{
  "num_hidden_layers": 10,
  "vocab_size": 16384,
  "hidden_act": "geglu",
  "norm": "rmsnorm",
  "positions": "rope",
  "rope_fraction": 1.0,
  "init_std_o": 0.00537,
  "init_std_down": 0.00379,
  "beta2": 0.95,
  "warmup_steps": 397,
  "batch_tokens": 131072,
  "max_seq_len": 1024
}
MLP neurons of a small language model. Each row is named by its layer, matrix (gate and up: input weights; down: output weights) and neuron, and shows model dimensions 176-303. Each number is 50 + 15 x the weight over its row's rms, rounded and kept within 0 to 99. A neuron's up and down rows have the sign that makes its largest values positive.
Before each neuron's rows, "raises" lists the tokens whose logits its output raises most directly, leaving later layers aside.

raises: " same", " next", " previous", " following", " "
L5.gate630:61 25 42 30 20 72 19 39 56 71 39 41 38 46 60 17 39 49 52 59 43 49 22 33 66 58 54 53 51 66 52 39 72 54 38 44 51 49 72 49 51 38 26 28 33 36 65 48 42 43 69 79 47 44 37 36 39 69 34 71 45 48 48 44 56 79 25 34 20 46 55 52 54 57 45 40 35 60 26 38 68 57 59 17 55 65 45 51 66 38 27 47 76 75 55 56 50 38 50 50 86 44 17 50 85 71 29 64 56 30 58 59 61 55 72 48 24 58 49 60 54 67 38 71 00 55 60 58
L5.up630:43 43 50 57 37 57 44 37 59 34 53 62 65 51 34 77 59 57 32 46 53 59 54 23 41 43 45 68 38 65 42 41 53 75 24 28 76 47 62 36 42 20 68 53 48 42 55 51 38 45 41 76 52 36 43 49 27 49 31 44 40 40 33 44 54 63 34 32 47 43 55 57 59 46 43 30 56 43 58 46 72 35 59 58 47 72 42 67 48 55 43 43 37 63 74 51 51 45 53 44 71 44 50 60 58 67 27 74 77 45 25 50 78 74 32 67 42 64 62 54 52 40 44 44 55 48 62 67
L5.down630:44 62 78 51 34 56 50 60 45 39 63 68 52 28 29 53 31 47 52 56 61 66 42 48 55 58 46 55 43 80 56 59 37 37 19 46 68 70 62 24 53 44 64 61 43 67 59 59 59 45 33 72 51 16 42 46 48 26 32 46 39 58 40 65 78 42 43 44 69 34 23 56 50 13 75 39 28 48 34 38 38 30 57 49 55 53 81 57 45 48 55 56 46 68 28 67 23 67 55 18 72 34 48 75 68 35 53 60 64 48 44 35 54 48 46 34 61 76 54 70 33 61 34 79 57 56 44 66

raises: "ition", "itions", "ner", "ns", "ress"
L5.gate569:20 43 73 56 57 41 60 39 49 34 55 44 85 54 57 42 59 32 64 50 70 39 58 59 52 65 61 40 40 51 52 47 40 67 84 64 51 35 60 52 19 51 43 51 39 69 70 59 69 42 66 40 50 43 33 31 64 47 38 83 56 87 26 79 29 24 53 47 46 34 38 51 51 47 49 26 76 33 59 56 68 44 70 54 75 80 64 79 44 53 47 39 63 64 52 50 33 58 68 78 37 44 55 55 42 37 18 22 73 42 66 53 71 54 43 49 47 37 68 51 79 44 36 59 43 30 65 38
L5.up569:27 41 60 55 48 42 44 38 50 46 69 41 45 66 79 53 40 42 72 63 48 44 66 45 45 87 40 48 56 45 50 48 55 81 69 73 53 66 74 44 37 62 37 52 54 44 42 40 52 25 29 62 32 60 53 50 90 50 55 42 87 64 34 56 37 43 70 30 33 26 42 84 74 48 46 59 28 45 48 62 47 56 56 70 49 52 56 70 48 49 40 22 70 77 46 33 51 51 60 54 57 63 52 28 29 54 30 31 81 36 69 47 45 33 37 37 36 11 76 28 86 55 37 30 36 45 39 39
L5.down569:50 56 44 55 47 76 48 49 57 42 57 51 52 32 67 34 53 48 39 39 53 58 59 38 35 49 57 64 60 56 73 43 54 44 61 54 48 43 59 42 45 71 54 34 42 40 45 73 64 32 78 83 56 74 56 47 67 59 24 37 65 50 54 81 59 44 26 40 71 29 50 48 49 50 60 47 67 41 55 81 60 49 50 49 33 54 42 51 21 52 48 38 42 45 67 56 28 46 65 62 38 68 42 32 53 64 30 58 73 42 67 56 61 74 54 42 69 40 50 86 59 33 38 24 50 55 75 70

raises: " a", " an", " another", "ensive", " replaced"
L5.gate832:47 60 71 40 56 40 62 51 67 52 67 45 36 30 62 37 34 43 56 36 36 67 28 55 51 47 51 30 16 71 63 35 29 45 85 83 38 47 40 39 56 32 60 43 33 49 25 55 61 31 53 35 35 78 36 49 57 49 52 51 88 47 61 11 22 43 50 56 48 37 55 40 71 48 56 58 80 73 35 81 31 49 57 58 24 78 61 61 30 53 49 30 40 66 23 57 64 39 55 57 59 37 52 40 45 70 53 60 31 74 28 39 74 23 26 27 56 66 21 63 64 57 90 50 42 69 46 35
L5.up832:36 46 66 70 28 44 54 53 68 53 54 29 70 31 55 45 47 55 47 55 50 46 49 72 17 31 56 69 38 62 65 46 37 52 63 57 45 85 39 80 75 59 49 49 71 41 74 46 49 29 61 54 49 73 42 67 49 54 70 63 52 45 71 41 49 57 45 54 56 61 32 29 41 44 60 36 64 36 31 57 42 59 58 30 35 42 46 75 48 72 54 34 44 61 40 55 46 32 59 56 51 51 56 53 39 90 72 42 26 46 61 66 65 48 36 21 54 68 55 56 70 56 69 61 49 64 59 39
L5.down832:69 43 58 47 38 53 63 83 21 41 33 42 63 60 73 73 74 47 49 66 31 31 54 42 63 50 21 61 37 81 32 42 29 56 47 74 37 54 53 34 70 27 66 47 55 61 60 49 77 56 32 47 42 50 40 45 46 43 48 63 78 58 34 31 38 55 33 38 65 81 48 40 82 35 51 57 47 56 53 67 61 71 70 49 61 65 48 60 08 59 58 65 56 61 69 62 31 57 64 30 41 33 61 55 23 54 64 66 77 43 22 35 22 47 40 61 62 44 51 78 55 23 53 32 67 66 68 15

raises: "ities", "ises", "is", "ity", "e"
L5.gate1408:61 51 77 53 51 36 33 53 46 37 36 53 39 35 79 55 74 31 59 35 41 49 38 51 50 82 71 45 47 44 22 25 65 43 81 78 34 39 24 63 48 49 48 65 76 37 62 23 45 45 55 60 68 55 18 58 42 70 51 37 70 61 49 77 63 65 63 51 56 19 52 61 61 64 74 73 64 80 39 54 35 46 55 54 21 42 43 39 77 62 69 24 33 45 60 47 74 45 64 47 56 47 55 51 34 66 24 46 36 54 60 48 30 86 61 57 46 57 38 38 59 41 64 45 44 49 73 58
L5.up1408:55 43 72 53 52 35 48 35 48 41 45 55 59 48 21 72 37 44 26 34 79 55 53 56 45 71 28 23 38 39 45 45 49 18 49 49 42 48 22 71 36 38 54 58 57 53 46 46 65 53 72 61 49 32 47 59 60 57 86 65 27 51 56 48 49 61 43 44 68 51 33 35 58 42 42 31 76 50 50 45 73 54 19 63 47 56 31 14 34 71 64 42 65 65 49 33 42 50 34 75 58 76 22 20 49 54 49 48 80 50 28 41 60 41 57 77 55 50 52 68 22 29 20 34 47 52 51 45
L5.down1408:67 41 36 39 78 73 75 35 24 36 34 44 57 34 48 29 29 56 60 33 60 60 45 47 31 35 72 44 52 65 51 31 69 43 48 58 26 55 40 77 38 49 15 58 37 26 36 52 52 50 46 57 52 25 47 50 31 61 83 44 52 68 68 36 59 82 37 51 54 47 61 59 07 08 80 54 39 17 33 55 46 50 40 77 51 68 29 59 61 57 55 21 67 62 45 65 55 42 48 75 27 67 62 36 42 75 53 82 52 53 33 59 40 47 56 59 49 41 51 51 50 50 42 33 31 47 42 61

raises: " since", " while", " because", " ahead", " together"
L5.gate662:50 65 65 67 30 80 49 53 30 54 53 39 83 48 47 37 56 66 58 49 41 61 43 48 49 16 55 49 66 48 61 41 59 33 53 23 43 49 46 40 69 66 64 37 51 28 67 45 79 35 35 65 49 51 35 50 61 53 73 46 29 58 32 15 63 49 32 67 42 41 49 59 55 48 39 55 44 31 44 45 51 25 56 75 67 59 56 58 58 47 68 32 37 51 45 51 56 66 56 64 59 60 66 25 25 41 83 29 37 25 38 37 23 62 36 31 42 49 56 55 80 73 54 39 28 73 53 45
L5.up662:32 66 43 35 51 74 67 46 52 40 55 32 55 59 41 75 49 50 72 49 56 66 58 54 44 45 68 63 48 61 63 64 47 26 80 59 68 41 44 46 68 56 20 71 24 53 52 44 59 67 48 56 61 49 49 70 29 44 61 26 56 31 71 40 41 40 48 40 63 62 75 58 46 57 59 58 52 34 21 31 41 32 65 54 51 56 44 45 57 35 35 44 41 26 49 86 59 59 44 44 24 25 60 41 46 57 44 41 35 46 45 54 24 85 35 38 48 65 54 53 72 55 67 57 32 51 39 53
L5.down662:62 28 56 50 47 60 41 59 51 09 59 27 29 55 32 35 62 39 94 42 71 32 53 56 42 35 26 53 67 26 48 36 54 85 45 11 48 50 44 30 51 50 50 40 70 40 24 49 29 52 17 47 31 80 33 34 54 43 51 28 35 68 53 48 33 41 81 64 63 66 32 54 42 58 33 83 64 53 54 28 67 52 36 37 40 60 48 40 53 41 57 80 45 34 51 56 46 66 52 67 33 68 48 24 47 47 09 51 72 39 55 40 48 44 40 51 72 53 64 64 52 48 45 37 33 54 68 60

raises: "_{", "_", "$", "_i", "^"
L7.gate128:39 28 51 52 67 37 51 50 63 58 57 46 57 68 37 30 76 24 56 62 45 47 44 51 64 45 66 60 56 56 63 45 33 50 68 54 36 43 35 82 18 56 32 66 87 39 48 58 67 57 65 64 39 47 37 48 49 79 45 72 45 61 52 60 69 24 55 46 49 61 66 46 53 41 70 54 48 46 52 42 41 71 71 47 60 58 64 29 42 63 60 61 60 62 54 64 73 44 88 53 41 23 26 64 59 55 39 25 36 56 21 38 44 33 65 31 32 25 42 74 46 45 29 33 48 37 30 31
L7.up128:27 65 38 43 27 46 24 63 73 51 44 50 59 61 47 52 18 35 52 43 54 53 50 43 39 62 47 63 74 53 64 73 53 49 23 73 34 78 34 62 47 67 28 84 39 42 61 58 45 13 48 55 50 54 56 43 74 49 30 60 50 45 49 41 50 49 27 54 42 52 25 57 26 44 28 55 42 54 56 43 50 63 29 44 62 42 54 41 64 37 58 30 46 40 55 49 48 68 52 33 24 36 81 33 36 66 48 46 33 65 49 73 37 23 57 42 49 24 41 72 29 44 26 40 64 27 55 53
L7.down128:61 53 40 52 91 52 40 40 83 48 37 38 48 84 12 51 47 41 52 74 27 55 68 36 37 64 27 63 58 63 51 57 35 68 49 60 29 62 25 54 73 29 29 58 61 02 31 52 61 40 49 44 71 59 67 46 64 28 31 22 57 65 25 45 40 39 47 33 72 69 63 71 33 27 48 48 30 49 40 50 69 36 45 28 47 50 82 27 80 58 53 36 54 54 73 68 48 82 54 47 45 50 66 45 56 55 68 21 74 59 51 23 69 60 49 62 69 43 58 38 59 70 54 20 64 66 63 32

raises: "geon", " leader", " writer", " singer", "ader"
L7.gate1027:33 62 55 47 37 46 52 47 60 43 35 85 34 26 73 43 57 54 48 54 31 37 43 43 69 51 63 50 29 57 54 50 45 38 80 64 62 68 60 50 30 68 62 66 52 49 32 48 59 59 39 69 41 62 62 26 36 65 59 35 39 37 30 57 41 47 36 48 14 54 48 57 43 49 60 67 71 60 64 44 68 44 69 45 79 31 60 56 49 63 44 36 36 61 46 54 26 37 54 34 41 28 54 61 44 53 48 57 31 23 45 32 47 61 38 13 64 58 51 62 19 52 25 45 46 59 37 67
L7.up1027:34 46 59 37 66 73 44 57 48 68 48 45 42 60 49 59 32 62 29 60 63 68 44 31 70 36 41 41 14 47 30 60 30 36 61 60 48 57 56 81 62 25 54 48 43 49 67 93 48 54 43 50 47 77 57 42 27 43 49 56 33 44 39 56 68 67 48 61 37 60 42 54 53 54 49 40 61 30 33 52 64 43 11 87 34 26 54 04 71 70 49 49 28 12 47 62 47 44 21 41 79 49 46 42 64 54 34 34 55 48 63 52 55 36 38 58 64 45 42 58 32 62 45 41 64 69 64 39
L7.down1027:66 61 62 81 54 41 21 66 54 52 46 40 74 48 51 47 58 41 38 47 65 26 52 62 68 69 68 54 36 37 55 36 68 38 50 68 43 53 43 67 47 52 57 57 67 50 46 34 53 46 34 48 53 70 39 18 47 71 49 69 39 45 52 53 30 48 47 68 40 28 44 61 26 81 08 61 43 49 59 51 59 54 78 46 58 50 53 40 56 36 55 32 33 64 31 89 30 48 15 58 57 65 45 69 36 19 80 78 64 58 24 26 65 59 31 55 64 29 42 72 57 46 43 43 69 43 34 74

raises: " to", " To", " of", " station", " branch"
L7.gate67:69 69 46 37 25 60 27 44 47 34 62 48 76 44 61 57 50 29 53 76 29 65 59 65 43 56 37 47 54 27 44 68 65 53 49 67 69 40 58 53 55 42 18 68 51 24 64 69 64 58 58 53 43 55 52 59 30 70 74 35 54 38 49 42 43 59 38 74 52 62 10 53 57 55 49 51 76 51 67 81 31 37 54 52 68 27 32 60 56 33 49 68 53 00 28 30 31 44 42 62 37 48 69 42 49 31 44 42 59 58 41 64 70 54 45 64 39 64 50 45 46 63 37 79 56 31 28 74
L7.up67:41 50 67 53 59 41 58 09 45 41 67 52 43 32 57 47 51 45 46 50 24 45 45 37 53 15 52 52 35 49 43 66 45 53 41 36 40 32 49 55 27 62 46 87 56 25 30 35 52 44 37 32 53 50 57 47 52 45 73 36 56 30 54 40 45 64 31 39 46 74 70 53 51 51 58 59 99 51 51 82 61 48 63 59 83 16 64 52 97 41 53 54 36 29 44 42 68 52 27 45 35 03 54 42 40 29 56 54 53 38 42 45 81 37 27 48 67 32 52 61 35 59 29 42 35 52 31 40
L7.down67:66 61 50 29 73 78 28 47 49 46 59 22 67 39 78 46 40 51 25 63 09 54 63 54 46 60 25 55 88 60 46 76 57 56 32 53 53 34 56 47 40 47 27 43 43 55 34 87 61 74 56 54 46 48 40 56 49 54 66 43 32 50 40 53 50 59 67 12 67 66 48 62 33 13 44 62 28 48 39 52 73 55 56 25 65 33 68 20 56 48 43 40 49 37 30 44 44 42 42 37 18 36 53 53 70 45 50 54 71 45 41 85 46 53 43 70 52 43 26 61 45 80 28 84 64 33 25 41

raises: "ice", "ka", "ke", "ic", "ec"
L7.gate305:48 55 78 49 51 35 52 45 45 52 34 25 64 43 86 48 27 63 52 82 38 31 54 46 34 66 46 28 37 47 62 61 50 59 58 57 42 72 26 54 67 67 82 15 72 52 28 48 72 36 63 49 46 43 46 31 38 58 57 31 37 52 66 33 35 70 66 10 63 42 67 36 24 46 54 28 32 55 32 48 53 47 41 76 56 60 33 58 23 61 24 57 38 43 70 57 77 50 36 79 42 43 05 63 41 57 42 30 42 53 84 41 41 74 31 52 42 60 58 55 19 79 49 27 55 32 69 37
L7.up305:62 52 77 56 85 57 63 50 71 34 72 72 50 23 69 50 55 40 47 54 41 45 42 64 46 62 55 35 42 73 61 54 50 34 46 70 40 74 47 40 53 70 31 28 33 63 50 46 44 57 49 66 24 52 32 50 52 39 51 31 51 41 45 24 57 73 86 56 83 28 47 70 31 58 29 52 33 54 55 32 78 76 41 44 70 20 29 71 11 86 65 75 38 56 65 36 39 49 46 47 55 60 57 45 38 52 72 61 50 44 49 58 55 72 50 47 74 52 58 37 33 55 71 46 28 57 29 46
L7.down305:50 47 39 35 68 46 99 27 49 60 60 47 40 48 25 53 73 43 48 45 39 65 44 44 58 73 62 58 71 54 45 65 49 35 69 54 66 43 77 47 63 54 40 32 60 37 65 34 36 56 53 58 56 58 75 53 73 48 46 10 51 47 73 62 31 60 51 83 68 52 99 79 56 54 47 54 45 62 58 48 41 57 62 36 59 55 74 38 64 53 74 68 37 61 53 52 31 64 41 33 50 32 55 47 41 57 51 78 65 45 53 42 30 38 50 72 53 36 29 67 53 67 23 38 46 70 53 18

raises: "ian", "ese", "ins", "ck", "isle"
L5.gate266:48 60 38 59 70 52 48 74 50 39 54 46 71 57 67 53 63 52 59 52 83 40 70 62 54 63 56 54 32 52 47 65 38 75 65 38 30 95 51 88 86 53 24 65 70 52 59 57 69 63 39 37 55 59 31 74 40 71 47 52 60 62 73 42 29 44 65 62 40 55 49 35 47 35 68 39 53 73 63 17 51 37 45 50 52 49 34 46 54 34 32 59 38 28 28 73 74 47 53 45 24 45 60 46 18 43 58 64 33 42 68 20 39 34 45 53 54 44 34 36 39 49 68 35 56 39 66 63
L5.up266:41 49 35 69 53 62 63 44 53 70 50 64 59 54 19 52 79 81 51 46 65 56 62 70 56 57 48 40 47 30 50 33 59 53 44 36 47 79 41 57 52 31 70 48 51 64 83 52 34 40 58 17 37 39 58 27 54 72 37 44 41 55 32 55 60 53 48 57 64 32 51 32 61 74 49 60 75 84 84 52 64 44 50 84 75 46 43 84 81 27 53 72 53 63 40 57 60 54 39 66 42 76 53 56 34 41 39 41 46 21 45 43 47 17 43 62 25 44 62 60 11 49 25 41 57 66 88 69
L5.down266:44 54 31 52 27 46 27 30 46 31 69 30 50 76 27 37 28 51 53 55 78 39 32 57 28 28 51 47 23 56 33 46 37 58 42 57 44 69 43 69 31 29 52 65 69 20 66 63 74 54 61 32 50 45 54 60 48 40 43 38 46 49 71 59 57 51 47 35 44 37 74 64 35 59 47 38 68 53 84 56 36 41 35 48 31 16 55 33 33 68 43 63 57 55 77 32 64 61 52 53 53 75 58 47 32 48 54 45 46 61 57 41 35 61 72 37 79 58 24 53 76 37 62 54 66 62 54 41

raises: "ese", "ca", "itor", "ced", "olar"
L2.gate402:58 53 35 53 54 82 47 51 49 55 49 43 76 38 67 25 65 41 72 58 61 45 29 13 46 69 40 43 61 63 63 36 96 74 51 41 33 71 54 65 65 48 42 16 56 42 61 30 47 43 28 58 69 40 53 46 22 65 67 51 66 34 45 64 29 61 37 78 77 61 70 62 60 48 75 47 40 51 57 39 50 54 42 61 46 45 24 57 26 54 51 65 31 41 38 69 34 64 70 64 57 36 31 70 50 55 56 48 51 64 31 35 61 50 19 46 50 49 36 44 45 60 40 62 18 56 46 48
L2.up402:44 52 53 27 64 25 34 34 44 51 13 61 43 40 51 34 86 10 37 41 25 67 67 49 44 15 55 96 76 68 23 40 57 45 75 48 35 56 37 62 62 37 44 26 25 42 32 66 55 68 61 47 48 50 89 53 52 67 48 60 72 67 98 54 28 70 40 71 64 87 38 49 42 55 64 44 51 46 74 58 70 48 53 59 56 56 74 49 56 86 55 58 31 31 58 63 22 60 64 66 50 30 71 64 31 46 75 65 49 43 60 74 44 52 44 59 33 82 28 51 66 74 37 51 54 52 61 50
L2.down402:44 43 54 50 60 48 56 28 45 33 40 65 23 32 25 28 44 43 26 45 38 63 48 35 70 42 22 59 40 47 68 62 47 51 82 54 60 34 50 35 59 72 46 46 38 48 64 18 52 71 45 53 52 65 77 43 55 42 38 43 24 69 54 70 23 17 27 15 46 16 59 63 42 73 34 38 53 43 74 32 30 39 32 42 61 55 45 50 50 57 37 28 54 61 78 39 76 39 41 55 49 64 46 54 47 28 66 33 50 45 31 38 70 70 50 52 45 42 52 40 40 53 40 66 68 70 63 55

raises: "===", "|", "==", "=", "-"
L2.gate111:28 29 49 70 48 41 61 52 32 58 23 57 39 59 14 56 34 66 48 54 56 55 46 47 71 43 46 67 57 78 78 68 20 29 45 56 29 57 54 81 34 48 48 33 54 36 39 36 76 64 35 52 43 29 66 60 64 48 45 58 47 37 55 40 59 57 62 87 06 47 43 50 75 73 47 62 29 66 43 43 52 36 32 64 49 66 49 32 43 47 56 45 54 46 31 53 55 68 38 11 49 51 44 26 62 55 54 38 45 43 73 66 50 54 29 44 57 79 59 56 80 60 59 62 55 52 37 33
L2.up111:63 52 56 50 30 36 41 60 34 56 53 68 58 52 42 58 44 55 64 70 54 57 46 41 55 72 40 55 57 63 52 86 48 40 40 56 35 28 27 62 63 67 30 37 58 61 54 28 51 60 51 68 45 53 62 48 45 24 52 45 53 60 59 37 65 73 56 42 37 50 33 20 57 51 76 46 37 45 52 34 41 68 41 59 43 65 67 45 45 31 57 53 36 41 47 52 26 68 60 51 44 30 78 51 56 57 32 64 28 77 65 59 36 58 39 47 53 62 46 55 61 64 33 61 70 58 30 31
L2.down111:47 45 48 90 40 52 63 58 22 37 53 37 25 66 41 45 54 51 36 54 47 61 69 51 64 50 48 41 66 80 62 65 40 74 43 45 61 56 54 45 43 73 43 57 37 72 49 40 47 69 73 66 48 41 36 29 36 40 73 49 62 55 60 42 90 56 45 52 60 60 49 56 65 47 46 60 43 58 51 00 46 53 58 69 65 36 55 73 64 20 42 52 42 46 34 50 47 99 42 52 47 56 61 38 69 40 16 78 50 56 56 66 65 62 38 42 94 42 30 21 58 73 36 41 71 51 27 82

raises: "Other", "In", "-", "==", "\""
L5.gate1339:15 71 45 26 54 86 38 54 42 58 39 46 58 59 57 51 44 82 68 61 64 62 40 52 63 77 54 33 38 78 29 75 29 64 54 67 58 44 60 64 44 45 78 47 44 59 30 21 35 45 65 58 68 44 45 38 41 44 43 68 70 44 53 58 46 53 46 30 83 57 41 70 32 43 57 70 78 25 53 51 53 47 69 67 65 62 45 44 43 42 67 59 69 41 42 39 36 77 27 37 60 44 50 57 43 44 65 39 37 49 56 64 15 40 68 20 19 60 30 32 64 61 44 74 64 51 41 66
L5.up1339:28 67 77 35 54 48 79 66 27 51 61 51 53 72 59 34 45 69 32 40 68 31 66 69 25 67 38 39 56 69 21 71 63 63 34 62 49 53 26 30 64 41 45 65 46 40 45 43 18 46 47 31 66 57 55 51 36 48 57 81 61 85 46 55 36 47 54 48 62 61 64 38 50 34 34 37 62 49 31 31 47 59 27 37 48 67 50 58 48 45 34 41 29 34 36 27 57 58 59 56 33 55 53 29 27 59 70 61 44 66 43 70 49 50 65 39 25 73 62 52 32 61 66 47 32 57 42 63
L5.down1339:49 31 54 36 37 58 31 52 40 81 35 17 08 60 48 51 41 52 50 51 50 56 48 21 43 17 33 35 59 37 56 33 43 44 53 31 63 37 09 60 63 50 53 37 20 54 25 50 40 62 56 69 41 63 32 55 71 51 45 45 67 56 58 60 41 02 59 23 24 58 60 55 50 67 77 56 63 71 52 21 43 40 60 46 46 33 23 38 32 23 62 51 42 64 57 63 69 81 58 39 61 45 60 61 31 31 46 49 36 25 57 48 49 63 63 41 44 52 51 58 79 72 41 66 54 55 35 81

raises: "well", "hold", "ville", "wood", "most"
L5.gate501:44 59 44 60 51 52 52 65 56 69 58 16 91 46 36 28 54 40 34 50 49 48 64 51 37 88 44 46 48 34 64 85 21 58 19 38 85 58 57 61 80 41 36 62 43 82 52 50 43 45 27 13 66 75 67 33 52 64 50 68 39 16 43 83 79 56 36 48 71 64 51 51 38 62 61 37 57 39 76 58 60 65 54 56 42 56 65 39 55 46 76 73 38 74 63 72 58 67 45 36 51 58 61 63 39 39 43 59 34 80 52 66 65 25 59 36 43 47 43 37 47 65 75 53 59 44 46 46
L5.up501:57 80 49 58 58 75 38 65 26 44 46 32 64 40 30 35 35 16 41 67 81 63 68 80 30 50 26 50 57 43 53 62 60 79 32 40 71 64 64 64 68 57 50 68 45 65 58 54 36 50 38 32 51 76 56 45 50 61 43 60 51 50 39 31 53 47 47 55 48 57 33 67 24 62 53 43 75 30 27 42 33 47 45 52 58 53 43 13 55 54 41 57 32 49 47 78 39 63 71 33 52 50 47 43 27 30 38 38 30 57 78 43 48 23 34 58 45 43 70 46 53 49 48 45 40 71 14 62
L5.down501:63 80 37 50 53 59 54 58 30 68 41 79 68 40 44 56 51 56 52 45 60 40 62 71 55 48 55 61 38 52 60 43 53 56 58 56 70 36 28 54 69 51 41 61 26 31 62 26 55 60 30 65 47 76 25 76 70 64 81 61 71 40 26 25 52 58 54 72 39 68 63 32 37 55 57 61 68 53 50 49 54 49 48 32 60 45 43 75 50 46 75 46 37 40 60 54 25 46 49 43 56 43 49 74 41 84 42 49 62 87 79 63 40 54 37 75 52 78 62 51 54 41 80 40 68 41 47 51

raises: "e", "gl", "-in", "s", "ys"
L5.gate205:45 33 57 57 51 55 40 52 66 46 15 34 31 45 88 30 49 48 55 75 57 53 59 28 42 65 37 29 42 35 38 77 45 51 27 69 59 52 44 78 21 51 61 32 31 39 38 43 59 44 55 37 46 44 67 60 26 75 72 55 58 46 54 69 25 62 74 47 40 62 16 54 39 56 52 41 28 58 45 56 55 37 62 49 74 44 56 52 37 57 44 58 47 65 42 97 44 59 52 42 67 59 22 64 57 59 29 56 45 41 35 48 52 30 47 38 47 29 66 52 29 48 44 32 28 63 30 71
L5.up205:71 60 52 47 67 72 35 39 54 60 56 52 63 33 44 76 45 44 48 79 52 61 74 65 39 57 67 46 76 70 52 54 58 40 65 30 32 47 56 52 78 52 47 58 34 43 58 50 30 39 52 38 38 33 29 38 42 70 37 43 39 46 70 63 62 32 43 47 70 46 41 39 33 51 62 49 42 48 38 27 53 96 59 64 34 57 59 39 43 59 37 51 75 48 64 60 34 40 43 47 65 40 58 42 56 21 56 37 37 75 52 41 21 35 31 58 21 44 46 76 36 47 57 48 63 48 52 31
L5.down205:51 40 45 56 60 55 40 45 62 62 57 50 60 29 00 82 32 60 45 37 67 46 30 61 49 76 53 77 49 33 57 52 63 56 50 64 56 48 64 57 64 47 41 46 35 51 90 46 39 64 46 52 53 49 50 34 73 57 39 36 65 47 73 44 42 30 52 41 19 41 40 47 42 71 52 48 65 68 46 19 67 29 77 47 54 74 58 61 39 36 63 74 36 40 82 20 73 61 39 38 79 69 62 48 27 49 60 24 53 52 79 52 74 14 74 48 44 53 55 41 49 62 58 44 39 60 34 58

raises: "x", "j", "z", "ij", "0"
L7.gate48:62 48 58 22 27 45 56 49 71 42 19 65 51 50 59 44 40 49 67 68 61 51 37 44 40 65 27 57 62 55 58 20 44 40 43 28 46 31 44 62 45 45 71 49 49 76 52 39 49 35 58 55 55 12 23 62 27 66 67 28 41 50 33 47 45 45 37 53 30 64 49 71 42 42 32 48 22 71 51 24 41 54 42 45 49 43 59 19 59 72 73 55 46 52 48 43 80 43 74 48 38 66 42 08 60 39 03 44 31 38 45 31 69 56 77 23 36 75 38 66 41 48 31 68 35 53 40 25
L7.up48:48 53 33 27 25 76 64 39 62 50 49 65 75 40 47 21 39 71 40 60 61 76 27 51 44 61 38 33 57 52 48 34 44 49 47 31 52 55 53 48 54 66 85 21 69 52 41 44 68 34 60 50 51 60 24 22 40 46 34 44 18 40 60 64 65 26 53 31 45 59 58 40 58 51 29 61 39 31 44 42 50 58 41 52 27 25 62 54 21 59 58 68 56 25 64 77 52 20 29 35 42 66 41 47 55 65 43 28 71 46 37 46 37 34 46 57 52 56 53 48 53 44 62 78 47 40 26 28
L7.down48:63 63 18 48 49 62 60 55 67 46 57 53 44 46 60 68 55 47 59 56 58 66 48 39 52 34 64 47 42 37 60 80 40 46 44 27 57 32 31 37 50 48 47 49 51 53 63 80 23 46 49 61 46 69 49 63 47 52 43 31 58 66 69 43 55 61 52 57 50 54 80 50 74 53 28 94 78 41 53 58 14 41 52 68 45 57 43 65 48 53 37 40 76 71 07 40 50 73 46 48 59 62 36 34 53 61 56 46 56 37 51 10 62 47 56 27 64 61 39 65 73 55 27 33 51 49 38 25

raises: " president", " founder", " chairman", " President", " publisher"
L7.gate1013:35 55 48 65 32 49 53 58 32 71 43 47 36 50 42 45 64 15 35 33 47 32 42 38 71 70 66 51 25 47 58 77 51 57 67 74 23 49 63 48 68 51 57 54 43 52 46 85 77 49 47 74 39 67 47 56 32 59 50 62 10 48 31 41 29 43 41 47 57 51 29 46 47 52 44 55 33 29 59 72 54 46 38 62 69 40 60 55 68 68 37 86 42 77 49 72 35 37 51 50 60 65 45 59 26 42 70 55 56 59 49 45 28 51 42 35 50 69 17 30 40 29 29 45 51 10 62 73
L7.up1013:25 86 61 35 56 54 51 53 38 53 62 70 33 42 46 71 54 39 63 69 39 50 40 35 44 23 68 53 29 41 39 78 46 37 75 63 37 44 44 53 48 59 69 60 19 39 40 43 63 39 53 57 74 30 26 59 39 34 31 82 38 72 38 65 44 43 39 34 47 66 59 71 73 18 53 62 48 69 55 69 63 54 57 49 44 48 75 66 29 72 60 47 31 39 55 68 59 25 34 40 26 30 56 55 59 62 73 44 47 35 35 36 61 29 45 42 68 77 29 49 39 60 36 57 62 30 23 49
L7.down1013:48 69 49 51 71 40 27 43 60 59 39 59 79 68 29 54 32 23 47 42 73 29 83 23 80 89 42 58 70 53 17 68 21 15 55 59 52 62 32 69 34 57 66 82 53 31 55 22 50 55 32 61 63 63 61 55 55 46 66 62 59 19 53 41 33 58 60 55 56 51 32 53 69 51 37 41 33 47 80 52 45 51 60 81 17 76 44 35 77 55 57 57 59 73 43 67 50 66 39 69 39 70 47 68 52 36 50 44 48 48 41 26 30 51 43 66 65 42 65 62 43 56 70 40 41 60 38 25